{"n_layer": 14, "d_model": 384, "vocab_size": 32000, "norm_eps": 1e-05, "qk_norm": false, "bias": "all", "parallel_block": false, "lr_mult_o": 2.0, "lr_head": 0.00441, "schedule": "wsd", "decay_fraction": 1.0, "batch_tokens": [65536, 131072, 196608], "train_tokens": 1060000000, "steps": 8846}
MLP neurons of a small language model. Each row is named by its layer, matrix (down: output weights) and neuron, and shows model dimensions 0-95. Each number is 128 + 32 x the weight over its row's rms, rounded and kept within 0 to 255.
After each neuron's rows, "fires before" lists the tokens most often just after its 100 highest values on Wikipedia text that the model never trained on. A number after a token or word is its count.

L7.down1440 [133 186  97  73 153 163 164 128 162 136 126 168 152 126  97 153 132 153 104 124 123 108 149 124  86 122  95 143 146 115 193 107 135 110 173 184 130 153 112 172 105 120 122 137 137 209 135 135 166 152 135 143 113 133 188 151 128  92 112  89 109 113 131 156 114 190  82  77 179 160 156  63 146 120 123  76  74 124 142  83 118 161 148 135 120 149 117 129 116 139  89 136  89  58  84 117]
fires before: "|" 94, "\n" 4

L2.down324 [104 119 135  70 168 114 140 148 146 119  82  78 107 122  57 126 135 102 153 151 182 111 129 146 147 118 123 117  37 169 130 118 178  62  77  84 168 145 176 148 131  87 131 148 149 163  93 154 140 156 129 111 138 157 122 136 141 100 182 128 139 157 109  88 163 156 131 132 115 143 162 124  96 149 153 120 123 158 134 102 115 100 107 164 138 143 134 138 143 158 141 146 148 162  93 102]
fires before: "\n" 94

L4.down1121 [123 147  90 135  93 175 158 105 136 175 103  75 147 100 170 112 145 146  95 113 157 122 132 179 139 145 137 120 113 157 182 134 136 108 101  98 106 152 136 103 175 142  50 124 104 130 105  66 160 139 106 169 116 165 129 158 106 115 103 113 120 125 178 106 159 176 151 166 157  79 102 116 123 153 140 114 169 115 111  46  95 102 189 149 155 181 164 169 182 146 135 176 106 125  78 156]
fires before: "\n" 24, "In" 9, "The" 8, ":" 6, "K" 4, "He" 4

L4.down1033 [164 136 107 141  90 117  92 141 139 159 156 126 131  53 184 175 118 158 177 148  62 156 139  60 169 134 129 153 169 150 131 188  95 129  99 148 140  52 100 112 117 124 148 112 158 113 161 121 152 174  89  89  95 181 131 113  70 175  68 157 146  51 111 103 198 105 102 160 121 144 123 137 123  85 158 147 161 125 110 100 114  88 131 139 149 130  81 181 144 104 131 109  95  85 105 151]
fires before: " 0;" 25, " |" 24, " OCLC" 4

L2.down272 [187 151  97 104 152 160 101 140 112 131 137 131 139 121 116 132 176  85 146 158 149 144 111 108 204 149 171 136 167 111 119 107 139 134 120 110 151 125 136 144 183  95 125 171 157 113 178 132 146 126 144 130  49 181  48  76 146 131 164  78 160 131 144 161 170  83 179 118 136 120 170 127 128 172 125 133  55 111 103 110 148 112 125 230 112 137 123 146 176 113 135 146 169 116 103 122]
fires before: "\n" 68, " a" 10, " the" 4

L2.down121 [176 100  97 141 128 199 117 118  75 130 146 170 127 155 181 182 144 131  71 120 162  64 173 132 137 142 173 136 174 147 133  69  91  96 104 109 124  55 129 159 112  76 117 118 153  94  94  67  92  93 155 127  97 160 113  77 127 140 174  82  83  95 175  91  70 141 151 156  91 110 119  63 186 127 108 100 123 134 120  88 155 114 130 125 138 210 142 120  89 139 114 112 108  81  92 110]
fires before: " |" 52, "\n" 18, " " 15

L2.down823 [149 200 133 110 159 152  74 130 152 120 149 147  66  85 102 130 104 171 162 136 131 125 143 108 146  91 111 144 123 149  97 110 191 164 179 100 121 128  22 131 136 128 145 103 119 104 176 147  92 177 134 142 135 173 146  86 105 104 151 189 113 100 134 122 107 143  96 132 111 109 199 144 144 105  99 111  83 151 141 120  89 168 178 175 169 103 173  82  84 113  58 113  86 113 145 137]
fires before: "\n" 49, " .5" 5

L4.down908 [102 148  52 133 129 123 161 170 146 155 109 126 153 124 131 139 120  63 138 122 108 155 112 151  75 140 108 114 115  91  58 159 115 160 102 142 142 127 142  60 156 121 119  94 149 128 111  61 131 149  88 143 106 130 103 120  46 134 186  81  59 147 124  69 111 135 145 163 118 107 101  94 153 179 128 137 119 168 162 147 148 162  73 192 140 112 126 165 135 152 190 112 100 158 111 143]
fires before: "\n" 100

L2.down252 [ 66  94 121  72  76 131 157 126 117 152 125 151 111 103 123 132 100 230 100 164  79 108 139  82 142 136 187 104 148 130 119 198  52 123 118 118 144 141 131 172 111  94  91 107 130 172 103 144 164  94 125  95 103 140 165 122 105 152 138 149 118  93 101 150 119 108 126 158 105 145 141 104 131 140  89 124  91  95 111 134 127 153  81  80 115 104 103 143 128 185 136 161 161 131 114 141]
fires before: "\n" 89

L4.down634 [ 83 114 141 121 132 102 109 114 109  84 101 120 139 127 139 133 133 101 150 148  83 135  59 127 123 133 132 172 150 120  55  90 108 148 109 158 122 115 140 135  90 128 137 122  97  73 145 102 156 112 146  91 116 116 153 145  47 151  88 155 110 128 174 163  93 172 139 134 168 140 133 123 183 147 140 124 130 129 104 143 195 137 187 100 151 170 117  91 141 181 140 131 125 155 162 165]
fires before: " |" 53, "s" 5, " positions" 4

L2.down337 [147 140 204 168 128 151 110 166 167  97 104 121 107 133  59 128 172 106 111 140 101  61  93  95 188 110 100 127 183  84 135  85 105  97 164  95 145 102  93 138 111 177 142 140 140 119 130 134 136  84 129 111 154  98 131 168 136 133 129  92 158 117 128 154 155 144 150 104 199 150 110 144  85 150 147 144 153 164 175  31  77 148 185 199 116 124 111 106 105 110 136 117 173 186 119  57]
fires before: "\n" 44, " |" 29

L6.down1151 [133 160 127 112 117 148 145 157 108 163 119 152 183 113 153 102 110 123 134 170  84 173 122 122 116  99 138 166  90 156 192 125 173 147 125 171 179 157 130 117 123 115 141  92 115  83 174 108  74  97 104 102  92 169  88 166 157 155  78 105 167 146  95 110 108 146  99  61 137 193 140  58  47 116 161 172 121 136 136 181 101 163 106 196 108 112 126 108 140 146 142 168 142  98  60 119]
fires before: "\n" 32, "|" 30, "-" 5

L2.down169 [157 190 118 136 176 102 109  92 136 161 147 147 104 148 119 169 158 157 158 108 175 119 136 125 159 120 158 116 117 139 109 133 177 127  72 157  90  62 132 144 133 149 144 135 145 115 181 124  94 164  79 142  77  88 112 120 118 122 141  50 166 103 143 124 103  98  63 121 167 159 107  88 112 160 125 130 126 110  90  99 136 207  71 115 144 164 153 152 158 177 151 128 115 133 155  64]
fires before: "|" 86

L2.down47 [107 123 180 126 101 155 136 153 136 140  85 108 177 104  90 166 127 126 105 122  91 123 133 110 193  85 130  97 145 122 148 107 150 129  46 103 133 115 124 140 113 124  93 124  79 153 139  61  67  98 122 155 128 196 141 125 129 173 135 129 147  66 126 108  85 154 152 181 142 106  75 147 178 124  92 126 143 136 130 133 130 135 164 122 153 127 143  52 117  91 128 153 114 130 124  87]
fires before: "\n" 57, " " 10

L6.down1145 [113 165 120  80  74  93 107 102 119  91 159 173 151 169  25 115 148  89 117 160 123 156  89 101  65 105 103 128  88 151 179 149 126 150 191 110 144 117  99 146 116 101 110  71 135 160 153 129  98 146 112 114  99 127 169 159 108 178 144 133 116 103 156 106 137  93  73 139 120  99 110 129 127 138 113  89 138 150 137 137 129 130 180 142 101 131 125 125 144 198 111 125 150  89 103  89]
fires before: "\n" 96, "-" 4

L2.down988 [102 117 165 126 145  86 134 135 115 116 137 148  90 118  50 131 127 141 177 137 136 161 203 188 101 111 110 126  86 163 162 126 142  96 192 119 161 144  44 123 159 174 106 132 118 138 132 140  84 110  95 102 187 157 164 113 208  98  89 154 126 129 141 129 145 131 167 127  94 134 136 194 100 126  79 163 122 107  59 107 148 196 135 170 173 184 146 116 106 104 131  88 112 102 129  97]
fires before: "\n" 54, "|" 7, " in" 6, " were" 4

L2.down367 [171 116 105  29 122 180 132 115 151  73 139 151 127 141  84 129 110 125 124 126 147 114 147 152 148 144 122  94 168 138 187 130 168 135 159 130  81 146 139 168 149 128 129 162 126 124  84 148 149 165 190 115  93 121 155 119 115 123 123 158 134  55 146 121  87  91 128 173 147 146  70 113 181 112 144 113 160 145 157 157 152 147 138 126 109 133 171  82 132 131 137 174 129 153  91  68]
fires before: "|" 32, "\n" 23, "-" 18, "|---|---|---|" 4

L7.down1415 [139 137 110 125 176  76 110  99 153 179 115 116 137 158 191  96 133 118 124  56 135  92 103 140 117 135 161 153  84 144 160 111 129  61 125  67  99 133 119 168 138 172 105 134 147 153 141 118 144 178 124 109 122 117 184 156 162 156 155 129 112 192 154 119 133 160 172 176 130 118 142 114 123 145 112 166 109 214 159 170 146  70 141  96 127 108 113  81 104 125 129 129  71 138  86  97]
fires before: "\n" 28, " -" 27, " |" 15, ":" 15

L6.down789 [144 142  95  87 144  92  86 163  98 112 188 130 153 102 106  76 167 133 101 147 109 108 164 127  82 147 146  83 167 144 120  83 151 126 137 115  48 148 132 159 147 121 123 105 177  84 145 191 128 137 120 129 117 130 182 161 177 118 164 147 160 131  83  97 174 153 170 126 146 123 104 110 127  87  85 113 155 106 100 106 155 106 125 180 123 173 101 170  99  77 110 113 118 103 138 116]
fires before: "|" 52, " to" 5, "\n" 5

L7.down174 [ 98 139 170 111  90  97 193 111 158  75  95 130 124 147 143 114 184 182 145 184 187 161 143 140 115 119 119 130 175 129  60 222 115  97 153 116  71 170  94 151 140 146 192 170 109  93 146 128 127 129  70 126 126 102 107 120 136  67  72 167 172  41 134 154  88 118 124  92 120 148 133 176 107 167  97 173 112 103 134 145 136 107 140 106 119 136 129 127 109 120  85 125 139 167 191 100]
fires before: " 0;" 28, " —" 24, " Goals" 5, " 1;" 5

L4.down701 [167 169 174 142 133  95 164 123 140 166  76 137 114 139  96 167 206 136 171 108  80 155 129  83 131 182 150  85 114 101 199 180 121 143 142 119 124 149 100  66 155 106 118 133 158 119 162 169 121 101 210 119  99 129 131 120  64 125  96 137 123 130  92 116 164 106  90 112 149  66 141 166  79 104 177 141 147 162 137  84 167 160 159 140 130 140 103 119 124 121 152 165 104 103 118  82]
fires before: "\n" 43, " 0;" 13

L2.down156 [187 142 156  99  72 115 114 122 128 119 177 130  67 127 145 121 121 116 110 119 117 171 112 148 172  96 114  99 103 164 125 119 144 111  90  91 146  55 135  99 122 107 157 123 141 149 115 140 126 149 148 195  98 154 153 142 140 133 187  87 162 160 131  90 147 153 143  93 131 145  94 124 140 102  88 142  85  73 149 113  86 185 193 150 162  84 143 121 112 116  91 154 108 162 139 135]
fires before: "\n" 49, "|" 11

L2.down930 [132 153 125 189 211  72 109 114 128 137 109  56 100 157 131 151 133 184 159 135 119 166 125 146 129  89  87 153 163 120 114 103 151 103 155 139 138 109 132 164 172 165  88 106 172 135 134 152 107 138 120  92 103 121 154  82  94 158  82 137 167 154 152 216 112  87 160 116  90  52 157 102  88 146 167 151 148  74 127 134 112 142 179 131 174 125 156 102 173 122 174  59 102 108  98 197]
fires before: "s" 47, " |" 8, "sq" 4

L7.down1036 [ 89 151  95 114 190 123 120  63 136 140 127 133  89 116 101  98 109 157 167 169 110 152 109 168 134 148 122 101  54 214 138 174 198 131 146  78 156 161 120 105 193 144 108 101 108 158 117  96 150 112 128 168 140 132  48 101 151  62 230 159  85 149 133 105 148  82 118  91 100 153 126 119 130  91 162 114  87 146 182 103 150 200  95 180 170 144 120 110 139 142 120 144  99 166  74 116]
fires before: "\n" 69, " least" 4

L4.down556 [131 170 149 137 120 161 172 124 129 177 130 134  50  47 187 128 151 133  78  62  84 151  89  98 159 127  88 146  86 144 183 167 146  95  89  56 171  92 152 114 124 186 144 146 123 149 102 109 100 149  80 132 170 196 141 155 104 177 147 143 131 123 153  84 121  59 137 146 139 157 100 154 220  87  73 151 159 176 141 169 124 179 159 138 155 134  82  94 121 138  79 113 121 104 122 136]
fires before: " |" 33, ";" 19, " 0;" 10, " —" 4

L2.down312 [136 140 170 139 102  90 176 132 111 121  74 116 106 122  60  93  78 155 146 189  79 106 118 126 162 137 133  95 120 189 162 124 109  87  81 154  58 154 147 104 166 116  97 113  73  96 136 114  68 134 139 165 185  84  93 160 181 153 201 135 123 137  56 119 104 111 167 102 158 126 153 123 108 104 107 133 124 163 125 138 131 134 107 143 151 139  96  89 136 120 122 192 116 112 168 123]
fires before: " " 25, "\n" 25, " /" 9, " a" 5, " 9" 4, "-" 4

L4.down42 [145 157 148  92 177  79  75 107 150 100 169 126 148 144 115 133 104  97 157 139 140  76 181 118 175  71 112 143 121 152 122  86 190 143 116 142 148 136  72  30 126 121 148 124  86 102 115 153 137 166 122 165 137  83 171 174 149 112 186  78 130 111 107 122  85  89 179 123 193 109 113 121 125 118 149 127 125 113 122 115 135 141 143 199 130 118 147 122 145 105 116 145 143  86 140 120]
fires before: "\n" 84

L7.down965 [182 148 128  89 137  80 129  69 114 123  73 138 154 115 107 164  82 162 184 191 128 168 131 150  90  87  72 151 127 129 141 140 203 164 134  72 140  72 127  87  98 100 114 117  81 162 132  40  85 164  95 151  85 147 123 133  87 148 166  93 119 103 143 134  77 102  95 173 143 147  95 172 118 120 111  85 160 122  33 124 123 159  39 130 123 137  92  84 148 112 180 185 134 189 108 158]
fires before: "\n" 57, "-" 18, "|" 5

L2.down265 [ 94  94 112 114 135  96 125 118 143 136 136 173  67 142 111 130 137  99 110  69  90 149 121 125 162 202  74 163 121 160  88 114 140 142  85 129 172 153 128  79 145 144 119 107 124 112 103 122 107 143 109 158 115 136  84  83 168 113 129 163  74  53 157 136 158  77 145  82 203 156 113  80 113  86 189 187 161 197 147 152 144 140  92  82 119 178  75 128  69 170 135 111  59 155  90 123]
fires before: " 0;" 43, " 4" 8, " 1;" 5, ";" 4

L4.down1461 [134 165 150 113 155 148 128 145 101 140  95 116 105 127 164 155  79 162  91 105 130 102 104 138 142  99  97 167 164 151 134 119 150  88 126  68 112 154  84 183 145 125 143 160 140 142 124 121 104  98 113 134 173 118 128 170 110  78 232 105 167 137 138 174  76 150 141 135 152 101 167 117 157 144  75 112  73 161 137  98 146 173  94 159 147 122 120  92  63 132 106 130 129  86 152 125]
fires before: " |" 46, " 0;" 15

L6.down610 [156 103  96 103 134 123 153 107  95  63 109 141 145 120  93 106 160 190 111 121 157 135 125 113  80 112 138  81 107  94 121  90 149 149 101 135 151 150 133 115 127 133 108 188 118 116 149 119 137 120 157 151 106 170 127 148 134 118 138 158  69 122  94  58 166 127 158 112  94 122  50 107 114 120  78  98 130 110 126 132 173 127 143 113 146 153 128 136 138  66 147 101 161 157 151  83]
fires before: "\n" 88, " as" 4

L4.down623 [ 95 161 115 119 132 148  30 110 189 149 112 123  88 119 149 105 149 116 122 134  98  79 148 148  69 105 104 134 170 110 109 133 118 104 118 120 186 134 125 115 200 129 179  71 100 124 102 117 130 182  85 168  98 112  82 177 115 138 152 123 161 120 116 118 130 125 100  92 109 146  98  72 143  93 109 161 140  98 122  99 145 153 169 195 117 109  70 114 156 207 113 154 145 127 143 157]
fires before: "\n" 46, "," 12, "s" 5, " \"" 5, "." 4

L2.down1478 [ 65 110 165  52 151 117  93 104  62 135 119 104 118 160 144 170 138 118 145 124 151 109 127  65 106 165 116 108 106 154 167 176 120 124 149 120 127 147 148 166 143 150  66  96 130 118 125 154 142  88  91 132 133 136  93 171 144 198  84 150 151  63 155  82 148 145 125 121 122 120 136 111  63 108 156 162 143 140 117 110  77 130 148 226  56 129 174 154 161 126 144 125 175  81 156  73]
fires before: "\n" 27, "==" 12, " of" 10, " He" 6

L4.down1115 [118 154  51 124 151 131 150 111 187 131  57 166  92  95 168 155  94  81  92  94 155 175  70  86  81 143 127  98  82 154 143 124  98 109 181 167 144 116 127 114 163 102  71 152 133 173  71  62 119  84  87 166 135 139 143 169 179 107  91 111 138 201 173 156  88 158 144 156  98 145 184 108 126 146  79 100 116 135 116 183 191 126 146  84 120 109  75  98 101 126 123 162 130 131 147 161]
fires before: "\n" 45, " the" 11, " was" 4, " question" 4

L6.down104 [168 164  75  71 168 136 134  78 174 110  95 175 108 166 120 133  80 141 131 107 127 148 117 140 126 139 117  91 113 143 162  97 197 160 139  68 161 141  99 141  81  73  98 112 138 154 175  85  92 221 162 124 134  87 161 153 130 119 112 163 111 112 146 146 194 116 126  37  81 170 171 124 120 118 134 158  60 113  89 124 127 149 112 146  96  86 107  97 163 121  81 115 102 102 150 139]
fires before: "s" 41, "up" 6, "far" 4

L6.down1232 [176 172 131 124 156 131 173  86 142 110 141  85 144 161 196  86 153 109 155 141 115 185 125 135 143  92 135 130 187  88 157 173  80 149 110  92  65  83 141 129 114 167  86 125 127 205  25  69 115 151  79 129  37 158 147 132 142 154  90 133 153 101 121 163 162 103 149 128  90 155 150 124 113  80 177 137 166 106 123 161 112 135 123 161 151  72 151 103 115 146  96 137 163  97 165 150]
fires before: "s" 52, "d" 6, "," 4

L6.down976 [126 154 177 162 153 152 146 139 153 185 149  84 173  73 106 134 161 153 130 140 103 128  95 111 116 127 109 139 154 115 120  80 182  98  98 141  71  72  34 122 106 103 130  70  99 116 125  98 119 166  99 167 115 159 114 154 124 159 139 138 133  95 147 136 155 162  88 130 143 156 138 156 153  99 140 134 122 129 148  47 116  95 135 148 109 134  80 138 158 126  97 187 148 199  76 165]
fires before: "\n" 41, " States" 11, "The" 9, " Kingdom" 4

L2.down807 [108 162  97 178 128 147 151 116 142 112 119 126  94 157 119 149 118 176 118 158 124 126 103 127 149  91 140 150 171 123  72  83  86 146 180 145 100  91 103 105  96 138 139 179 163 144 121 118 138 121 119 166 102 152 103 191  85 191 148 166 108  90 144 103  82 128  96  88 166 128  81 113 106 138  48 173 143 126 158 143  89 119 175 101 165 104 153  87 127 157 105 162 139 152 165 116]
fires before: " |" 56, " Tennis" 4

L4.down1464 [139 176 119  76 202 161 144 126 166 175 126 141 149 140 111 169  96 117  44  83 138  89 114  98 144  77 135 108 165 140 125 145 195  20  91 127 131 119 114 118 208 154 123  97 157 158 114 106 121 180 116 158 175 165 141 111 161 142 123  75 126 140  61 104 160 186 152 150 142 127 183  67 124 140 141  96 157 168 138 146 127 157 142 132 124 124 103  88 167 113 145  92  70 131 112 176]
fires before: "|" 39, " |" 24, "\n" 14, " " 6

L2.down402 [181 135  61 119 163 139 103 133  87 130  82 118 122 134 121 176 119 154 118 136 165 130  79 145 164 112 167 105 155 116 100 138 126 159 176 121 104 162 122 194 154 149 136 163 179 111 111 113 135  97 106 138 153 115 111  87  81 144 184 164  67 157 187 182  64 153 156 183 140 119 173  99 153 112 138 121 112 141 126 118  50 208 110 110 131  77 135 120  88 162 140 125  97 118 123 175]
fires before: " |" 44, ";" 9

L4.down777 [166 147 121 104 126 146 187  78 110  45 143 119  86 146  92 122 133 108  88 133  87 118 137 137 174 155 163 126 116  93 143 138 110 111 167  90 172 129  95 175 175 145 126 130 118 100 150  85 124 142 169 120 130  81 125  91 146 114 128 155 103  76 144 138 163 111 144 185 149 139  68 116 129 126 139  85 154 152  88 114 113  99 106 124 116 118  55  84 166 163 123 114 139 128 175  76]
fires before: "\n" 52, "---|---|---|---|" 16, "==" 4

L6.down186 [ 42 141 179 139  95 168  88  63 158 103 144 191  87 134 140 164 133  96 185 120 168 133 127 124  93 161  82 140  53 115 147 130 112 149 163  71 135 162 218 113  86 137 151 157 187 170 157 160 163  75 191 141 126 102 102 118 115  77 124 177 148 122 169 177  75  49 152 112  89 142 120 136 155 103  75 147  66 197 108  94 137 139 134 103 179 160 118 138 136  83 192 113 140  98 134 133]
fires before: "s" 61, "far" 4, "E" 4

L6.down1510 [119 150 155 145 138 151  80  61 115 104  66 146 138  98 105 171 159  95 137 183 119 103 149 142 143 126 156  71 120 204 190 109 130  89  88 133 104 157 155 107  75 145 126 120  99 150 127 143 182 122 146 132 157 115 126 168 120 129 136  71 179 128 139 128 152 104 169 122  91 100  83 104 123 116  76  86 133 143 105 123 124 142 118 123  96 179 105  62 104 119 125 130 187  95 129  99]
fires before: "s" 75

L2.down813 [134 103 122 113 112 135 148 123 187 132 137 105  92 118 170  96  85 163  51 133 161 139 134 145 134 164 167 164 117 116 110 155 181 105  92 124 150 134 188 145 149 114 146 151 157  83 167  97  89  96 101 132 155 133 152  94 154  93 159 105  94 137 116  96  85  81 109 153 108 145 198  88  79 144 153 142  87 144 170 141 124 178 165 174  99  71 161 122 106  21 116 174 102 160  80 133]
fires before: "\n" 45, "-" 19, " 18" 4

L7.down1019 [135 159 132 158 117 165 160 112 169 151 130 183 122 104  97 128 137 108 103 122 181 155 105 157 158  92  71 152 155 135 107  46 124 116 142 142 170 103 100 158 147 134 175 107 118 141  93 105  72 145 106  88 126 143  76 142 133 135 115 197 166 159 146 145  69 163 164 136 152 149 121 107  98 176  97 169 119 144 108 138 149 145 160 163 146 115  95 185 161 138 145 120 147 158 164 110]
fires before: " the" 27, " \"" 18, " his" 5

L4.down1167 [113  93 160 141 163 119 147 158 108 105 138  91 139 112  92  81 163 102 135 104 120 101  77 148 122 142 123 149 104 212 108 151 162 153 162 124 146 105 121  70 134 138 116 165 141 176 133 157 179 122 128 194 123  63 140 124 132 178 172 122 147 152 140 185 134 162 116 156 208  91 145 172 122 122 170 151 162 117  96 168 167 132 132 130 112 173 129 116  94  99  96 195 128 110 188 109]
fires before: "\n" 46, " River" 7, " |" 4, "," 4

L2.down285 [ 99 108 170 129 157 145 122  84 144 149 177 146 132 121  56 129  85 204  78 149 158 109 105 111 169 123 130 156 141 115  47 217 166 151 135 112 136 114 234 135 126 136  90 162 132 156 175  90 125 114 130  95  97 227 147 117 147 148 132  43 105 134 135 126 159 111  92 143 162  91 125  88 168 220 134 148  98 113 109 141 161 157  60 200 112 122 106 147 182 155  81 152  67 156 116 161]
fires before: "\n" 85

L6.down299 [158  81 172 125 126 117 106 130  77 141 165 152 119 117  87 154 153 138 104 123 119 136 153  81  98 149 121  97 102 138 120 118 122 154  67 146  93  97 110 139 169 111 138 125 186  92 138  64 102 129 104 161 167 160 171 161 109 175 117  55 110 103  86 144 148  81  97 132 121 105 143 123 164 146 208 108 158 127  98 109 167 205 120  93 118 127 104 162 143 149 148 126 106 135  27 134]
fires before: "\n" 48, "---|---|---|---|" 12, "==" 11

L4.down562 [128 152 113  72  78 103 114 138 158 121  90 136  74 199 107 117 138 190 183  72 129  96 144 130 113  77 144 106 164 197  96 131 125 179 125 134 150 109 147 148 124  89 132 182 143 177 115 107 159 165 122 143 122  82  89 109 137 117 107 107 113  91 127 162 110 116  86 168 226 112 103  99 147 125 153 175 131 129 100 111 132 138 115 105 131 165 123 110 154 124 104  95 175 182  91 116]
fires before: "\n" 63, "=" 9

L4.down1261 [120 157 117 119  81 147 154  88  84 127 147 161 186  92 159 127 131  97 160  89 144 116  89 144 175 104  90 181 195 171 157 135 143  83  89 141 136 164 100 122 163 124 114 116 180  50 107 160 100 113 169 129 126 193 158 103 143 146 112  97 136 148 146 106  80 122 122 140 104 154 168  82  85 129 147 150 120 120  91 126 147 134 142  98  86 145 132 138 133 116 149 116 128  81 134 167]
fires before: " |" 69, "\n" 8, ";" 5

L4.down520 [147  94  95 150 110 150  60 122 119 104 155 100 162 130 228  95 153 141 117  71 125 108 105 130 144 108  99 155 110 147 134 102 105  86 117  96 164 135 146  88  87 179 176 113 134 133 128 103  76 115 120 135  85 152 117 112 155 147 162 182 144 113 124 152 133 139 104 108 202 171 133 130 127  96 163 115  89 113  84 145 131 117 161 172 158 154 149 164 116 134 128 134 112  43  82 151]
fires before: " 0;" 26, " 0" 15, "\n" 10, " " 8, " —" 5, " 2;" 4

L4.down196 [125 151 172  95 132 155 135 119 157 110 101 121  88 149 165 172 150 120 123 166 116 147  74 101 112 201 126 110 132 111 124 120 102 148 138 120  78 167 123 137 100 206  67  63 151 161 127 151 113 135 159 113 158 108 159 144 174 161 102  91 170  71 128 110 106 194 137 173 137 180 137 181 184  65 124 133 154 119 103 116 113  89  92 144  69 117 131  87 170 183 121 160 206 125 119  63]
fires before: " " 25, "\n" 22, " 0;" 19

L4.down722 [115 164 116 136  54 136 117 134 121 132 103 100  36 134 151 127 131 111 126 123  75 121 107 143  99 129  96 107 125 194 131 137 185 100  96 123 148 119 141  80 113 155 147 141 139 157 155 120 161 141  82 143 153 143 167 130 108  91 141 127 178 149  90 169 125 105 184  83 156 166  72 113 169  94 148 143 131 161 139 116 142 150 165 138 210  93  67 109 137 174 106 132 129 145  74 121]
fires before: "\n" 28, " " 14, " —" 8, " 0;" 6, " 0" 4

L4.down968 [152 175 127 123 174 178 113 161 158 125 145 126 171 142 111 152 102 116 118 128 151 118 155  97 138 125 108 124 194  67 129 101 118 115 157 142 131  95 159 139 120 152 167 110 154 174 150 125  80 159 118 198 154 112  98 110 170 147 168 166 117 150 131 118 116 126 155 102  89 103 123 120 155 119 112 116 171 215 121 150  91  81 144 153 121  88 104 170 120 152  79 139 181 110 118 205]
fires before: " |" 56, ";" 7, " " 4

L6.down451 [153 119 117 141 105 159 108 102  84 170  78 106  88 161  68 110 128 142 118 112 132 129 119  87  81  91  92  41 166  91 159 166 181 135 166 113 145 129 153  98 188 111 156 161  94 106 101 118  81 115 127 140  66 127 150 133 122  97 166 129 162 118 114  90 102 115 142  97 105 161 103 131  72 114 133 109 152 114 159 188 221 139 156 185 142  85  87 152 141  75 167 150 143 128  93 126]
fires before: "\n" 87

L4.down899 [ 94 132 141  59 128  82  83  86 153  54 125 135 108 104 149 110 191 119 213 129 130 179 108 145 129 121  54 140 174  63 123 129 145 140 168 135 155 130 107  72 143  94 148 142 134 135  65  87  85 143 124 113  86 120 130 129 112 101 124  85 209 169 143 147  80  98 119  84  78 149 109 123 103 116  93  88 123 115 113  91 104 142 100 126 133 145  65 114 141 153 142 128 119  90 204 117]
fires before: " —" 36, " 0;" 20, " 1;" 5, " 2;" 4

L6.down929 [174 116 122  94 117 127 116 109 134 166  83 143 131 120 134 160 134 173 138 134 158 148 141 124 133 157  99 134 127 227 113 125  86 141 101  72  97 145  95  98 200 103 106 134  72 145 152 108 164 209 124 106  44 161 112 158 127 115 145 135 156  87  68  90 121 115  81 117 150 110  72 149  97 112 167 168  91 112 118 142  85 127 129 114 184 141 119 136 127 114 122 114  70 132 102  92]
fires before: "\n" 96

L4.down1300 [143 109 153 165 160 151 180 134 187 145 135  86  82 133 125  96  80  91 178  85 118 134 144  88 145 123 178 190 130  96  89 117 181 109 128 118 121 139 125 148  68  61 191 147 117  65  99 122 123 128 114  75 186 111 127 124 177  99 146  92 114 152 123 121 147 169  87  48 118 140 118  78 115 122 156 152 133 137 112  88 126 152 167  98 128 113 119 181 129 130 115 182 148 160 152 150]
fires before: "\n" 34, " a" 12, "The" 5, " the" 4

L6.down1185 [171 155 120 106 109 117 117 164 157 185  88 124 149 186 107 126 133 126 151 129 114 149  93 213  81  71 127 116 179 148 148  74 137 170 188 187 141  87 127 149  86 141 109 130 169 201  87 120  84 146 150 145 171  99 105 165 140 116 170 138 136 171 145 126 132 117  99 101  90 149 142  78 119 178 134 107 153  87 146  78 125 150 143 163 132 133 101 111  93 139 114 103 122 169 120 105]
fires before: "\n" 59